config = dict(
    hidden_size=256,
    hidden_act='squared_relu',
    norm_eps=1e-05,
    init='normal',
    optimizer='ademamix',
    beta1=0.9,
    decay_shape='linear',
    final_lr_fraction=0.02,
    doc_mask=True,
    max_steps=9119,
)
MLP neurons of a small language model. Each row is named by its layer, matrix (up: input weights) and neuron, and shows model dimensions 16-207. Each number is 128 + 32 x the weight over its row's rms, rounded and kept within 0 to 255. Numbers have three digits each.
After each neuron's rows, "fires on" lists the tokens most often at its 100 highest values on Wikipedia text that the model never trained on.

L4.up416:053178104142080144105128129158154059140124146157094155108075111091134109118127138098155160178101105215134163171127132141135156151128158139103098117137075089131090143035170138124108074066171136123101137129137151150164086109151170082142116109125165139139197088156139156119106081095140173087150092126159162136083159185106185098143089176131127152099130180117111076128184119090183081103114147103135119088039074150120179084170093138163169103096070210116187131111102116127136146153132140141139116108142152077134134070122156123107129150124131133137154180139124120134113105156128153107
fires on: "th", "20", "ch", "19", "000", "00"

L4.up308:116151111138114122126072105108097102139120135183133125170127120142099127157098119175111095122109085101112084134062175137184203180121094132104092148168094175176138089071130153145176117153092174164181131098105130164099058138113080126172170127149130144186150133099060110116167127138139111157157123154113116168081139108110137079107143131073168160140126156149123166110125147091099095144079196123151179050058171116087157138098170087122131152084139153171173145168161145123092151135150082182157137141139146095137120114120166081128112151168117126143141192156119133173159054093120100153
fires on: " ent", "oung", "ild", "ide"

L4.up502:079165146104159118102136158107109079151141112138105102144136107156162158137097146118120152110105119135071128124111115149124170128169149113118070157107116107062133088089101117097122122135145145087123087096158196106160095111198097150132142181115205132082160091128086168110138125160103128195121115097138172127147180117130169127126129088125142123036130130088136152126131089119080177181099174180149194068082193210100105148062103170149159115102097161136184074083163143131134091119137153133138115137118080094151162092093103099127121152072121124148146192119127145139150085115109070104
fires on: "==", " th", "ough", " =="

L4.up351:116124142110152106165108164129186044092122155146134158179137143130165128106166084152121106145117216052099151107120110149136225127085086160184130064117188160171097109136146194093119100088153116109152080158120185125136109133084120135185078098138148111146168159132131150111117050142115171142149111105125094095113080106168117136170123094120160178130113125161118153165170107130113134133140182144126119065073118102137144095148169136069106122097122143132136074151100113133163137071061087125128154124148082106147161140073189079108068128111150177090111145130176143110130156114150148133
fires on: "b", " such", " mi", "od", "X"

L4.up527:125144129081097070121087107120107150117156074112079133077084156114169085144104135084139129112063140160170131141097109142138141082130134112167114101121069166120084160113123203167122141102120168152167113157124149126100081123116141117163091161095161196179143192109147124166142176123148138111142102124106132130062094175154106077162112128128197129095123151141157089114136114154073131142115153180126149102095112161082127169096177107117136079187128171089155086073185135082082121135123103106162124122126092134112171168159168115143158059148168128114140114113185100182115119125180125185
fires on: "\"", "le", "P", "G", "R", "g"

L4.up526:106145106165102180060070141128167116159113171125140141101047168103116149140105135159128132139155141094096116135117063150191142163060134174096142125198131130152126082088103149160152085173158186086190083126132193029147144117156182142119091139082161131137149103132120133095176123076102148088098146162093142068148173107126103108079093155120132157105089116135159143131096168062115048094162100143130230149097170143133104121182165161147127076103127120152116137180128155155142120106112090159089126107086106096105105065107106136173087155076155112158131175100071140140111130139153152105
fires on: "por", "er", "ary", "ed", "r", " oper"

L4.up726:155088074133148123129085123089086143122138116074098118116133107134119110069118098165073165125102169138097125062088146176110160170119148121090120108141150121110109162116085141139155159157077151126100100150143156068130147185168093173128153098115169111105124114136120187094133184075136135098200091103174113124147150098199151138161144094109116145152163126096158116096128126085181109107137140146142153150156089141075138111074132114099186137100143093170130138146072107120080063161161115135094061133127094130136064119143096116157130183091123108134151112152101089102149111036101162178
fires on: "ud", "od", "ag", "it", "-", "ist"

L4.up85:125163110077077106079095093162112110087121097101173137085084120148160146154110072143145090142084164111175150088102114142140131098103118130159161148177151097136082109151103137210146110173177170169132129090082128087169123163092163081163130182151162129130136132101114112105141112158050122092174153130116141122085164129043091159171103121118200164138089110125109169048125131133126146141157126196132147151092114083147096109153104134149117159135092196103122131121122155121143136128130137141063143125124135154076091131040129065100160161089166161192175113113087114147100171091089150162
fires on: " |", " of", "s", " ", " S", " No."